{"n_head": 2, "head_dim": 64, "norm": "layernorm", "init_std_up": 0.0395, "lr": 0.00379, "beta1": 0.93, "grad_clip": 0.5, "schedule": "wsd", "decay_fraction": 0.832, "decay_shape": "sqrt", "seq_len": 1024, "doc_mask": false, "dataset": "wikipedia_en"}
MLP neurons of a small language model. Each row is named by its layer, matrix (gate and up: input weights; down: output weights) and neuron, and shows model dimensions 32-127. Each number is 128 + 32 x the weight over its row's rms, rounded and kept within 0 to 255. A neuron's up and down rows have the sign that makes its largest values positive.
After each neuron's rows, "fires on" lists the tokens most often at its 100 highest values on Wikipedia text that the model never trained on.

L5.gate138 [ 75 135 130 176 131  80 156  86 108 139 153 144  93  90 113 135 142  99 188 172 158  91 168 120 139 107  98  92  89 150 176 130 176 149 136 140 144 122  96  49 170 100 150 130 123 115 124 183 110 142 125 130  62  76 112 184  95  81 105 115 120 110 111 127 157 140 127 129  96  70 113 132 129 165 124 124 132 115 126 130 101 132 132 132 135 104 112 110 128  66 114 180 117 184 157 116]
L5.up138 [129  44 121 158 135 135 114 145 127 165  95  64 140 124 140 180  77  90 128  93  92 129 156 158 113  96 155  61 141 165 158 127 104  97 150 119 163 178 137 135 185 122 166 108 171  91 101 163 120  90 123 133 137 124 130 233 183 132 138 105  72 132 138 124 159 142 132 134 119 174 118 120 134 167 135 156 121 174 120 117 137 160 142 108  77 145  91 113 154  91 125 155 134 156  72  76]
L5.down138 [174  75 145 104 115 149  99 151 121 151  37 123 161 154 165 111 129 134 100 125  96 168 133 207 101  95 159 110  89 163 107 127 132 127 103 109 140 174 129 148 128 143 146 158 120 117  95 120 108 104 107 123 174 189 147 151 176  70 132 183 113 111 165 201 144 122  83 158 155 154 140  96 137  56 170 120 127 144 129 124 129 172 123  55 167  79 107 119 104 128 169 115 129 150 128 180]
fires on: "ant", "at", "g", "gh", "t", "inal"

L2.gate140 [160 161 108 110 157 111 110 152 135 136 133 100 157 102 143  81 181 134  57 136  69 112 155 141  90 142 135  77 165 169 165 114 109 142  81 176 150 159 108 121 240 119 182 114  88  99 139 155 114 139 105 149  89 162 150  94 107 134 121 120 156 164 114  54 104 160 181 193 117  85 143 117  87 109 127 153 158 149 173  68 132  81 118 150 116  96  95 177 177 116 111  83 135 174 135  89]
L2.up140 [ 71 109  95  99 145 113  59  97 162 159 117 191 123  82 134 178 159  96 135 201 121  57 125 132 162 168 140 121  88 150 171 122 123 165 158 128 150 104 124 143 134 119 160 155 154 109 128 115  85 138 127 130 116 149 126 156 172 124  91  89 148 101 122 166 148 149 166 132 143 160 138 164  86 118 137  50 138 101 198  90 148 139 124 134  87  80  83 195  97 139 137 152 171 162 136 103]
L2.down140 [130  69 128 123 155 133 122 105 125 166  95 173 131 128  87 126 161  96  69 148 143 121  76 127 193 122 166 102 120 122 112 131 131 196  72 164 127  91 169 120 122 132 148 191 128 150  79 108 139 171 149  68 155 126 153 104 115  98 122 137 115 103 104 151 128 169 109 171 136  99 149 158 184 128  83 109 141 134 138 175 125 115  83 145 137 173 157 111  69 110 125 145 102  99 103 163]
fires on: ",", "n"

L2.gate104 [109 172 133 123 136 103 163  76 169 127 122 104 183 113 152 120 103  98 137 204 129 121 178 154 144 130 105  72 104 114 150 147 124 170 101 142  81 109 136  66 114 128 159 149 161 116  90 194 155 106  71 130 172 183  77  81 124 138 156 159  63 164 128 113 124 145  82 108 109  43 133 127 141  72  93 127 170 147 125 105 152 135 125 159 124  93 117  96 127 158 157  99 120 105  81 144]
L2.up104 [125 177 112 109  94 147  89 132 162 137 105 166 100  80 170  95  82 129  66 151  92 124  90 105 164 190 145 121 116 168 104 158 116 129 127 148 123 157 169  91 112 146 189 126 148 193 137 117 174 130 161 160  84 107 145  96 171  92 123 130 143 135 104 150  93 106 155 185 172  94 119 128 140 158 113  52 183  75 146 113 139  78  42 125 107 102  92 191 134 149 109 103 158 104 120 102]
L2.down104 [135  86 115 126 162 107 120 107 140 131 114 159 168 125  94 122 134 153 165 113  83 112  87 159 141 151 113 151  94 142 135 103 168 141 133  59 102  95 133 174 186 180 156 145 179 146 104  98 124 154 143 129  81 104 176 107 149 127  98 120 126  93  47 121 117 152 121 194 130  58  82 118 172 190 155 127 123 106 140 103 137  94  59 104 117 138  85  93 137 128 161 122  65 148 126 143]
fires on: "s", "n", "ang", "eam", "00", "d"

L2.gate402 [ 92 156  96 127  69 129 110  57 143 167 101 133  68 116  68 159 132 118  49 100 131  77 120 148 124 181 136 194 166 110  70 118 174  88 136 144 168 127 115 160  98 113 146 121 123 153 149 155 122 131 159 150 112 112 113 180  91 122 111 159 219 174 122 113 167 144 140 122 153 128 113 136  86 110 143 100 127 108 167 140  82 121 150 116 154 111 212 120 171 160 209 160 167 122 100 186]
L2.up402 [ 95 134  90 130 163 171 100 135  84 102  92 165 139  94  86 112 149 141 105 159 143  59 113 125 109 114 164 138 152 112 117 111 129 189 164 150 144  69 126 126 124  93  48 152  93 146  82 165 167 100  97 143 155 175 113 126 112 143 143  87 168 186  82 146 138 113 126  92 124 137 156 105 121  86 123 111  86 133  80 118 144 107 140 145 103  80 126 141 103 129 129 117  89 224 154  93]
L2.down402 [151 105 124 142 197 161  68 162  96 140 110 152 137 126  70 108 119  68 157 192 160 105 122 101 136 154 163 108 136 118 119 110  86 198  88  89 104  96 119 100 171 122  83 160  75 116  63 170 123 145  99 119 152 191 127  33 160 163 194 101 155 149  97 143  94 158 116 113 125 168 134 145 129  75 115  92  91 132  99 141 161 127  90 173 122 115 127 140  84 117  56 102  88 148 125 119]
fires on: "ter", "n", "ian", "les", "ts", "19"

L4.gate356 [103 169 139 143 146 151 144 137  58 148 123 157 116 201 148 131 114 134  83 178  99 139 101 147 160 111 156 116  98  86  95 115 137 122  88 211 166 135 144 168  86 150 112 142 144 156  83 151 130  78 154  97 134  98  55 130 130 120 139 133 217 135 110 118 111 171  86 138 117 171  97 113 161 119 126 128 190  61 163 111 135  96 135  92 147 137 150 122 189 175 152 121 170  89 153 136]
L4.up356 [ 63 109 154 120 130 105 147 156  58 157  67 130  85 143 143 128 101 115  80  79 127 113 119  71 137 150 125 110  84 109  85 143 166 151 176 126 139 135 129 125  84  69 128 121 129  76 140 106 192 147 141  60 142 178 177 157 205 123 112 135 141 165  52 113 102 139  99 106  86 123 140  90 177 110 160 108 158 134  94 132 126 155 193 120 121 146 126 161 146 167 137 102  98  57 126 145]
L4.down356 [105 150 173 147 156 113 123 116 129 138 150 181 161  73 179 106 116 149  97 164 132 173 157 134 169 141  77  95  69 121 177 124 117  99 156 124 110 145 174 139 149 100 100 154 126 108  95 124 168 180 112 120 143  66 107 163  56 107 183  82 139 135  86  78  66  82 108 141 121 156  96 121 124 114 105 124 128 147 146 119 147 167 110  95 127 177  91  91 142  53 122 177  91 126  80 126]
fires on: "st", "ine", "ey"

L2.gate200 [159 183 159 129 155 107 137 172 170 168 140 127 109 104 167 103 131 126  92 147  89 179 124 132  73 186 120  40 120 100 147 137 104 200 160  99  64 140 173 147  99 135 147 103  80  89 164 131 149  88 126 102 116 113 188 142 106 101 166 130 147 158 130  79 187 124 128 125 133 137 125 113  29 176 118 133 155 192 150 117 105 128  88 101 117 102 148 134 148  94 137 138 110 145 120 132]
L2.up200 [132 152 101 141 113 141 114  93 157 120 169 157 120  88 150 185  94 162 166 122  84 164 113 137  94 168 120  69 134 142 169 137  95 157 110 107  85 118 162  89 139 130 147 139 154  77 146 117 132 147  96 121 102 141 151 141  90  96 132  80 149 173  61  71 182 166 104 148 121 110  84  88  71 159  95 100  95  58 167 142 168  82 127 152 121 103 136 228 132  86 139 167  98 164  94 179]
L2.down200 [100 131 166 133 177 157 142  75 178 153 140 144 140  46 125 177  73  98 161 116  76 138 129 117 120 124 132  72 168 150 185 133 137 151  73 175 158  68 167 122 116 147 155 172 146  68  79 128 143 156 136 134 140 157 119 135 163  86  90 133 120 182  62 128 124 124 123 162 146 126 121 119 117 184 105  99 137 119 164 154 185 101 128 121 143 169 207 166 119 114 105  85 108 149  99 166]
fires on: ",", "re", " which"

L8.gate124 [ 91 128 176 113 126  61 103 118 113 121  84 131 147 136 118 124 102  80 155 123  68  60 156 139 106 149 115 140 121 173 150  79 153 144 117 131 135 208  57 110 153 135 124 142 168 123 171 118 134 181 125 108  44  91 110 100 126 125 164 102  74 144 113 166 162 112 125 121  84  29 129 102 109 197 141  94 161 129 160 144 107  88  36 170 163  83 126 134 148 138 123 175 120 146 193 148]
L8.up124 [123 107 171 175 128 159 132 120  93 137 141 153  94 171 144 123  68 102 164 124 102  22 120 136 146 172 125  46 100 116 105  69 133 119 101  57 109 192 137 151 140 119 193 172 176 119  89 120  97 148 111 145 161 152 171 179 131 182 135 101 141 107 131 103 103 144 121 122 153 140  87  89 158 134 122 186 131 108 183  80 131  97 123 140 165 107  58 123 102 135  93 106  92  96  85 192]
L8.down124 [220 181  69 150 136 171 107 115  98  63  63 147  76 120 125 103 129 140 134 108 154  82 154 173 113 115 175 105  77  83 131 117 140  69 113 135  79 135 121  84 104 121 200 100 148 190 104 134 129 113 115 131 175 158 120  83 151 105 128 171 148 141 154 119 164 118 121 100 181 163  97 132 190 105 165 156 163 130 122 111 138  85 164  91 141 147  91 158 153  90  85 127 165 106 101 148]
fires on: "t", " was", "d", ".", "b", "g"

L8.gate258 [164 123 131  65  81 140 172 148  86 143 143  59 133 137  95 134 190 139 142 101 149 117 169 108 129 164 130 139 137 134  95 106 136 160 122 120 135 131 144 102 146 106 182 135 172 117  88 126 111 128 136  87  72 141 106 142 165 141 151 143 145 137 106 160 117  92  95 135 126  43 171  83 161 109 137 135 134 214  73 185  71 179 156  93 124 120  78  94 179  96 169  64 137  85 126 151]
L8.up258 [177 110 205 131 117 101 169 175 125 148 164  92 127 129  84 148  77  84 105 133 146 120 115 117  94 111 155 104 166 137 168 174 127  83  81 159 128 118 186 172 118  91 138 105 112 118 181 112 152 144 201 167 168 206 146 102 175  99 129 153 110  93 115 122 123 164 120 107 180 108 182 118 127  68  97 122 112 161  97 152 119 131 122 176 110 177 129 103 170 141 104 157 136 100 110 142]
L8.down258 [170 108 160  58  51 101 133  72  94 126 120 130 166 118 118 150  64 103 162 128 168 149 113 118 102 120 132 141 212 115 138 152 202 118 107 118 101 111 173 139 124  61  96 158 140  53 142 122 148 106 156  86 123  89  89 165 126 168 102 142 119 150 167 154 147 109  90  87 126 149  66  67 164 131 138 107 138  99 157 125 188 163  88  89 201 114 152 120 136 173  87 149 185  92  84 120]
fires on: "v", "i", "ass", "ide", " J"

L5.gate293 [125 148 108 102  91 152 169 126  85 104 106 115 133 102 133 121  87 142 116 154 126  92 147 164 105 114 186 108 162  81 147 106  86  72  58 156 141 187 103 206  69 126 163  81  58 182  96 125 153 172 159  90  87 118  90 139  97 151 122 146  92 114  55 119 116 159 126 138 153  80 174 142 175  56  87 180 146  89 104 125 188 151  91 156 189 128 144 181 116 105 114 120 119  91 145  82]
L5.up293 [108 176 138 135  97 105 197  65 163  79 130 171 126  97 193 104 155  82 118 123 121 143 182 120 117 153  93  93 192 115  80 147 162  96 119 153 126 188 112 100 203 138 136 153 157 158 129  98 127 164 122  83 122 118 119 149  92 112 141 155 146 140  96  92 101 119  95 108 145 181 156 156 142 127  98 138 127 125 155 126 154 161 148 161 143 148  84 191 112 107  92 186  94  91 117 130]
L5.down293 [134 142 176 109  83  77 149 147 164 101 143 159 124  96 185 173 157 163 158  89  75 141 145 120  96  87  50 124  70 156 145 197 193 140 154 136 138 140 146  96 131  72 111 133 139 192 123  99 135 124 127 131 124  90  82 108  94 126 166  52 130 111 150 160 106 166 177 136 136 183 101 153 111 120  92 122 134 196 124 136 114 122 119 116 107 120 127  81 120  91  71 122 114 141 129 151]
fires on: "e", "im", "io", "ord", "d", "st"

L7.gate292 [ 96 113 123 144 105 120 101 173 115 140 106 136 132 113  79 149 120  67 161 133 161 167  95 108 123 150 150 187 125 129  64 164 105 110  96 124  88  96 192 151  92 137 104 127 120 134 110 146 140 119 176 103 151 139 138 100 162 102 171 130 172 177  80 118  96 136 104 155 191  93 147 108 111  48 113 134 104  95 141 182 118 136 140 133 131 109 154 165 164 128 130 143 114 103 242 100]
L7.up292 [ 94  93 154 163 137 155 109 109 156 114  77 108  65 167 145 126 123 130 117 119 155 139 154  88  56 188 126 179  94 127 112 118 166  49 118 121 176  96 170 151 117 126 125 134  69 120  39 159 189 113 145 148 125  95 122 154 135 161 201 108 122 173 121 127 196  51 138 115 164 111 185 130 135 143  93 109  99  96 122 174 138 143 175  90 117 139 138 154 154 164 124 125 146 107 119 138]
L7.down292 [156 149 169 143 136 145 151 160 116 196 137 157 146 100 156 109 141 118  98 148 112 155 113 101 119 116  91  93  93 157 100 124  79  92 112 162 137  95 103 116  89 119 146 124 156  90 107 115 143 135 152  70 119 161 162 120  88  70 156 157 181  97 119 135 103  81  94 152 138  68  91 112 166  99 118 123  90  99 130 124 198 123 122 132 131 156  99  95 173 138 129 137  72  89 188 132]
fires on: "ine", "ate", "ime", "ition", "ion"

L12.gate121 [ 78 165 135 121 140 176 194 153 151  84 169 131  97 155 166 209  74  62 118 120 120  73  82 121 142 141 144 160 118  89 139 109 116 126 167 126 131 173 167  87 140  95 162 130 143 112 123 149 181 146 132  89 156 172 128 137  79 106 182 151 136  42 155  81 170 117  92 161 135 101  75 149 137 129  80  74 139 126 139 126 129 199 128 120  95 207 150 113 108  99 115 155 120 122 157  81]
L12.up121 [148 103  76 108  77 161  94  91 114 121 140 112 129  95 125 158 137 112 115 140 115 140 116 125  76 185 127 123  87 127 218  94 156 134 148 154 139 103 132 101 155 150 151 147  93 147 176  72 116 193 157 150 119 138 142  78 159 172 123  83 109 102 129 169  90  87 148 155 159 106 118 119 150 141 151 138 109 119 165 144 165  76 151 136 135 122 160 180  89  53 192 149 102 158 119 138]
L12.down121 [154 132 137 151 120 150 126 123 173  99 145 118  77 135 151 136 136 102 122 117 130 148 133  96 144 151 169 134 138 148  92 120 141  90 114  78 169 176 144  81 153 128 178 165 147 127 137 122 133 104 155 133 121 162 129  99 106 134 134  64 158 116 177 134  98 147 124 144  76 128 168  74 124 164 105 114 167 153 181  98 156 124 100  96  91  87 177 193  89 121  88  87 129  77  94 112]
fires on: "ed", "ing", "s", "ok", "k"

L12.gate104 [143 127 174 110 129 192  97 128 120 160  98 117  85 143 167 129 205 197  97 130 129 105 102 121 126 129 101 126 177  94 144 106 161 160 181 121 125 126 134 119 167 110 139 166  99  52 115 125 152  89 162 127 119 144 121 149 155 143 136 111 121 136  70 118 114  83  35 146 145 110 151 121  87 147 155 162  75 176 136  95 146 165 162 139  75 143 105 208 177 150  81 157 129 162 176  97]
L12.up104 [138 152 145  82 184 129  86 108 107 142 108 179 135  99 182  89 164 160 113 169 170 106 116  92 156 127 132  95 186 119 119 152 107 143 110 127  62 173 172 149 135 141 154 108  76  53 177 123 118 116 140 150 126  80 140 148 208  96 131 101 147 166 145  91 145 103 109 143 170 115 101 145 171 116 147 176 118 138 101 138 135 156  99 119  70 124 139  82  58 175 108 169 102 158 184 155]
L12.down104 [123 152 129  94 172 173 151 143 102 145  73 169 122 145 174 199 147  93  58  57 112 148  99 160 128 130 100  84 123 147 169 173 123 138  90 152 148 112  99 111 140  98 133 174 132 119 119 134 197 117 136  96 113  81 124  88 144  91 110 104 113 102  96 155 170 192 141 109 124 124  80 181 177 103 109 125 159  69 131  60 151 138 183 152 134  97 169 136  48 128 101 126 147 141  99 125]
fires on: " that", "ver", ",", "el"

L2.gate207 [128 203 116 102  78 168 174 159  94  85  95 100 142 133 156  70 162  97 132 171 151 166  98 121 103  88 103 140 206 128  82  64 102 190 150 147 139 147 118 103 147 134 124 138 114  80 139 142 134 125 176  93  69 124 142 119 188 121 168 122 105 164 145 154  91 195 181 102 118 130 130 134 129 144  76  78 187  98 163 109 147 102  89  84 174 139 103 125 161  81 128 101 128 146 137  65]
L2.up207 [134 124 126 104 121 133 122 113 160 156  91 167 152 136 189 109 175 175 167 175 118 130  83 116 131 102 183 140 113 151 125  53  80 151 112 164 108 121 134 122 156  98 120 133 147 103 158  83 109 195 141 122  46 192 120 121 113  93 114  73 153 182 124 124 187 159 186 152  89 186 154  87 122 124  99  93 100  95 153 166 158 140 126 127  87 121 101 117 119  99 117 119 146 123  56 114]
L2.down207 [148 137 140 132 165 110  99 132 123 167 117 170 175 129 127  99 121 163 189 144  99 125 138 165 154  80 138  72 102 131  63 143 113 179 104 155 111 136 162 142  96 150 196 121 101 105 158 128 140 193 166 105  74 149 147  93 102  40 116 137 131 162 148 129 166 142 172 168 136 148 142 107 137 146 120 115  72  93 145 111 171 150 142 185 116 104 174 191  94 156  54 121  85 175 100 122]
fires on: "n", "re", "\"", "i"

L4.gate138 [145  95 141 101  74 115 156 130 190 145 129 116 112 227 152  98 133 101  67 113 101 165 112 118 195  67 166 122 159 132  92 140 109 163  98  82 135 173 158 184 144 134 117 150 147  70 157  94  98 100 113 139  80 122 120 140  94 138  91 183 170 101 113 104 150 140  95 104 136 112  97 170  66 135 132 122 141  83 160 101 125 114 140  62 168 141 139  79 123 119 142 179  97 129 158 117]
L4.up138 [ 74 156 147 105 131 108 117 155 144 114 126 173 171 119 141 111  43 111 112 106 136 131 100 116 179 123 172 131 112 187 163 151 118 119 102 146 106 117 170 132 180 131  98 175 156 151 145 134 165  95 128 104 170 114  65 112 104  94 158 113 145 148  68  85 128 125 148 180 102 122 116 154 110 128 192 138 123 138 123 120 136 137  66 148 190 154  96 132 174 172  96 110 132  96  89  94]
L4.down138 [ 90  95 101 141 174  78 130 139 177 166  73  58 157 124 121 149 154 102  86 118 146 123 144 167 137  82 137 142 108 110 132 118 129 140 138  87 130 132 175 105 157 137 108 157 133 145 173 115 179  95 119 152 107 155 167 136 171 105 121 210 126  85  74 210 159  88 127 164 127 126 115 145 177 125 163 121 142  88 135 141 139 135 107  84 163 136 151 139  96 132 116 191  56 103 134  87]
fires on: "und", "vel", "in", " ex", "ex", "ad"

L7.gate61 [123 110 161 115 128 156 148  88 173 137 135 144  99 101 123 186 157 129 106 135 172  89 126  59  67 104  72 116 137 147 179 123 116 127  87 103 184 140 129 102 185 157 117 116 104 165 128 198 182  92 125  98 174 170  87 112 128 126 107 105 125  78 145 136 164 124 138 156  88  86  76 150  87 141 148 156  87 151 125  98 125 138 185  94  96 199 147 160  88  77 166 126 107 140 126 117]
L7.up61 [139  48  62 133 117 102 157  93 138 132 166  82 113  89 120 120  97 151 141 153 132 148 129 143 159 104 110 112 102 130 121 155 127 127  87 118 116 165 130 210 100  70 143 145 131  99 105 118 102 106 130 120 157 132 142 175 138 135 106 157 195  44 137 119  75 121 130 161 170 112  70 170 131 122 138  93  92 111  95  99 127 153 104 165 127 157  97 154 178 106 187 109 101  91 124  76]
L7.down61 [107 120 164 110 119 121  81 156 154 158 182  89  98  50  97 146 154 105 198  70  96 119 155 142 134  99 178 100  98 197 116 103 130  91 101 146 160  97 150  99 139 164 126 136 103 134 134 112 112 109 113 124 120 165 122  99 143 153 127 111  95  94  99 119 134 141 131 143 131 139 165 122 125 126 147 157  97 125 171  68 128 147 145 109 182  92 136 109 121 164  72 134 151  52  86 150]
fires on: "f", "ild", "s", "orn", "ated", "ed"

L3.gate48 [129  76  97 144  86 128 187  79 117 112 160 173  53 177 147 158 131 156 134  95 154 104 122 115 124 117 147 176 125 147 142 108  99 155 175 112  94 142  90 104 147 168  84 129 146 106  63  96 119  92 202 104 129 124 126 139  93 124 161 144 146 133 138  67 101 128 152  51 170 166 144 144  99 123 171 157 138 141 114 114 163 121 113 114 122 137 161  99 149 161  95  66  78 153 197 108]
L3.up48 [127  60 128 119 134  80 121 128 176  70 156 177 160 159  93 103 113 120 184 129  92 135 165 208 136 138 194  97 123 117 138   6 128  96 141 129  60 140  95 123 164 143 115 136 130 127 180  85 119 109 156 122 159 141  90 185 137 107  99 155 159 143 139 167 102 151 137 103 139 120 121 161  80 175 168 102 132  93 150 173 150 153 135 144 113 122  64  85 137 130 137 166 119 132 203 103]
L3.down48 [126  76 148 119 126 126 104 170 153  73  77 127 144 129 116 111  84 104 131  69 125 186 186 103 103 177 114  87  85 151 120 105 105  58 107 122 132 111  94 170  95 148  94 136 208 193 142 118 109 142 113  86 197 140  97 153 137 165 124 139 160 192 159 141  72 162 121 127 169 150  58 133 111 148 122 164 119  88 126 129 133 101 162  36 147 103 112 111 125 124 143 150  95 125 204 116]
fires on: "id", "t", "an", "oc"

L8.gate313 [126 123 177 173  93 133 177 118 121 181 122 134 102 128 123 137 174 101 155 154  69  60 182  62 141 132  87 137 149 138 117 169 104 139 129 144 103 156  84 151 128 138 149 114 169 131 128 117  83 150 123 106 134 111 179  99  55 147 129 150  80 135 101 147  91 102 130 133 129 166 113 114 180  99 144 169 102 120 154 120 148  69 120 111 135 135 128 134 144 129 124 111 144 104 156 133]
L8.up313 [ 72 177 207 109 119 168 152 123 127  84 120  87 145 141 127 159 175  72 181  70 155 107 136 140  71 134 159 124 166 152  87 134 122 154 137 132  92 129 105 100 112  80  98 111 145 108  61  59 188 102  96 123 128  86 151 147 110 166  89  92 126 124 146 127 135 109 102 127 156 147 109  73 108 106 136 170 180 104 145 132 145 100 158 116 124 105 130  97  87  86  90 148 100 184 142 179]
L8.down313 [131 179 153  54 135 153 144 113 109 104 123  99 167 117  53 132 154 135 172 133  93  85 149 138 148  86 151  74 174  70  94 102 136 110 165 136  73  87 176 179 130 107 154  75 120 111 152 119 153 111 163 122 153 125 114 112 141 133 109 146  76  51 128 140 129 186 156 132 140 150 114 171 117 134 121 130 176 136 104  90 123 122 142 151 128 147  83  74  66 147 132 152  95 155  62 151]
fires on: "N", "y", "im", ".", "O", "R"

L8.gate67 [123 181 228 127  90 173 103  63  58 146 148 119 137 139  43 126 162 113 108 163 166 122 104 198 152 172 153  77 122 108  90  93 200 102 163  87 120 170 114 113 154 128 134 205 109 186 145 149  89 118 141 126  90  91 110 139 104 178 135 122 142 176 113 145 166 115 151 181 126 124  63  94 150 100 133 122 124  80 120 112 124 130  99 118 134 157  75  65 180 146 141 147 146 142 132 126]
L8.up67 [104 162 102  63 151 115 130 164 140 116 136 108 139 121 103 152 110 114 102 138  54 146 144 111 138  94 158 161 155 135  83 168 155 118 114  36 128 124 157 166  93 116 141 188  81 133 167 106 104 111  53 138  78 174 167 193 207 112 150 111 125 103 194 145 170 118 167 116  79 168  76  88 136 129 145  87 162 116  65  91 131 101 122  99  98 157  88  93 151 146 165 102  94 123 131 118]
L8.down67 [130 170 120 120  85 116 137  87 128 141 161 131 147 134 119 118 166 132 108 161 175  96  96 120 119  98 133  94 159 104 108 108  36  92 129 134 125 167  55  99 168 133 150 153  88 163 119 143 159 131 157 129 103 150  59 142 109 154 138 136 137 156 102 127 141 123 142 227 120 127  71  85 134  94 112 155  87  90 121 141  89 100 153 101 143 178 120 108 126 140  94 129 143 133 165 120]
fires on: "em", "it", "ed", "v"

L8.gate220 [107 164 209 106 123 149 121 120 139 154 142 132  77 143  86 134 156 116 111 145 104 132 145 116 148 171 111  90 135 110 190 155 101 140 155 110 108 108 159 173  91 136 140 114 105 124 106 144 120  96 122 112 126 128 104 112 112 131 113  44 158 118 142 123  98 119 144 130 148 133 158 142 185 138 103 122 104 150 158 153 184 204 182 124 134  98  97  68  79 100 186 123 122 155 115 120]
L8.up220 [121 154 154  96 150 154 157 153 154 150  84 110 117 117 180 104 117 149 154 116 110  99 158 118 100  97 111  98 177 111 210  77 120 115 122 110 110 108 109  96 144 151 116  98 117 112 135 146 129 113  54 128  70 165 190  99 113 193 114 120 142 131 132 158 206 124 138 155 137 142  97 171  87 114 182 132 176 100 173 179 144  90  98 160 128 130 153 120 125 152 153 109  70 191  93 142]
L8.down220 [117  77 103 176  88 166 144 143 167 141 137  89  99 148 103 121 111 140 113  66 149 116 115 116 158 128  96 141  33 200 136 142 121 165 147  67 194 127 158  93 136 138 159 183  95  89 104 145 118  94 164 135 178 109 122 125 124 126 146 136 126  85 147 127 149 134  98 176 108 117 140 114  98 166  94 112 134 127 111 115 134 143 145 118 148 141 160 173 113 132 141 155 126 123 134  37]
fires on: " to", "ing", "act", "g", "ong", "s"

L8.gate315 [105 153 143  88 115 108  88 134 193 145 159 117 170 139  61 128 104 180 104 102 111 110 106 122 119  83 191 130 108  85 137 103 145  69 156 176  83  81 156 143 120 147 111 151 108 166 168 192 120 142 144  94 125 150 130 111 160 133 140 161 160 129 164 128 125 162  99 126  90 123 103 194 141  72 161  69 116 136 100 107 152 151  79  67 142 156 106  89 194 170 152 145 147 160  86 119]
L8.up315 [122 105 154 139 151 126 170 155 156 169 154 178 188 149 116  56 161 143 133  70  69 112 158 131 148  90 126  50 137 140  92  92  80 147 109 213 126 108 117 120 195 169  73 162 125 114  94 123 106 115  90 194 136  91 120  93 111 148  99  87 192 129 103 134 108 146 110 142 127 113 131 132 173 126 148 116 121 100 125 101 133 151 136 157  97 114 130 157 108 154 117  95 112 124  71 183]
L8.down315 [102  92 156 172 169 125 175 107 169 159  53 155 171 165 187 149 119 153  93  67 152 104 164 149 132 132 192 126 121 157 115  61 110  90 110  97  56 153 143 152 176 108 155 150  69 134  91 123 124 118  76 141 120 111 172 123 112 148  88 143 174 115 121 128 160 123 143 112 136 144  46 149 184 161 106 179  87  93 121 132  57 130  72 125  94 106 110 151 117 132 143 147 127 131 147 112]
fires on: " ex", " des", "x"

L4.gate153 [146 112 131 138  70  85 145  97  99 135 177 128 172 105 130 181 184 122 121 146 174 120 191 151  95  68 176  77  72 148 178 122 163 147 143 200 102  76  65  91 166 132 146 154 155 111 132 102 136 149 150 127 123 125 113 141 127 155 123 177 112 115 147 110 110  80 155 144 145 133 106 150 122 174 171 144 148 174 112  83 141 109 131 143  99 109  90  94 181 101 164 101 141 187  88 125]
L4.up153 [193 119 128 192 115  65 115 198 129 137  77 140 126 163  65 119 133  99  65  87 142 159 162 176 115 171 190 120 179 133 169 124  68 143 136 141 129 177 102 148 105 141 144 122 136  90 105  99 126  93 140 126 158  91  97 184 137 116 119 174 141 159 137 119 110 127 122 122 137 103 109  89  93 122 101  74 127 200  90 139 111 140 150 171 157 125 141 133 115  81 130 135 128 129 137 115]
L4.down153 [132 146 132 126  75 198 103 107 126 159 165 193  79 115 114 151 102 179 182 185 125 117  99 149 130 105 137 127 112 171 123 140 152  99 111  66 139  88 133 133 136 116 100 116 138 164 137 115 133 169 123 124  81 145 135 131 141 132 118 164 135 145 216 121 123 110 157 153 160 168  84  94 133 109 142 165  91 141 182 106 168 121  49 103 145 138 132 129 118 122  81 102 103 143  54  88]
fires on: "re", "le", "l", "s"

L7.gate320 [196 112 150 181 167 122 101  79 103 172 158 158  92 125 111 194 158  95 202 142  79  79 128  65 121 173 155 105 190 124 107 140  98  70 138 117  89 145 131 151 158 112 132 159  68 150 154 155 143 120  96 145 130 120 146 130 126  15 131  84 132 115 142 138  93  82 174  69 107  99 120 140 112 147 144 109 157  96 142 108 161 153 182 122 178 148 159 161 127 142 134 129 153 160 138 139]
L7.up320 [ 88  82 155  60 137  91 135 178 158 127 125 112 158  93  95 204 117 142 103 179 104  97 139 109 144 113 209 111 177 105 132 123  79 118  29 100 159 180 153 140 106 160  71  98  86 132 158 141 153  85 142 149 139 120 100  96 180 107 153 140 138  80 109  92 115  89 104 137 106 191  61 126  85 160  91 122 166 142 117 180 147 133 147  78 103 151 130  91 150 116 152 114  91 140 162 143]
L7.down320 [111  56 129  86 168 131  98 102  91 144 183 156 106 168 170 127 130  82 127 104 125 110 109  90 149  75 170 167 156 168 136 161 121 164 135 193 113 166  97  96 106 145 135 159 148 164 109 139 138  99 119 147 162 160 202 102 137  53  89 181  82 115 106 113 106  63 157 195  85 116 115 148 127 142 112 163 109 174 109 138 127 206 209 128 117 124 115 159  96 117 104 128 161  72 113 103]
fires on: "h", "ost", "he", "\n\n", "ch", "el"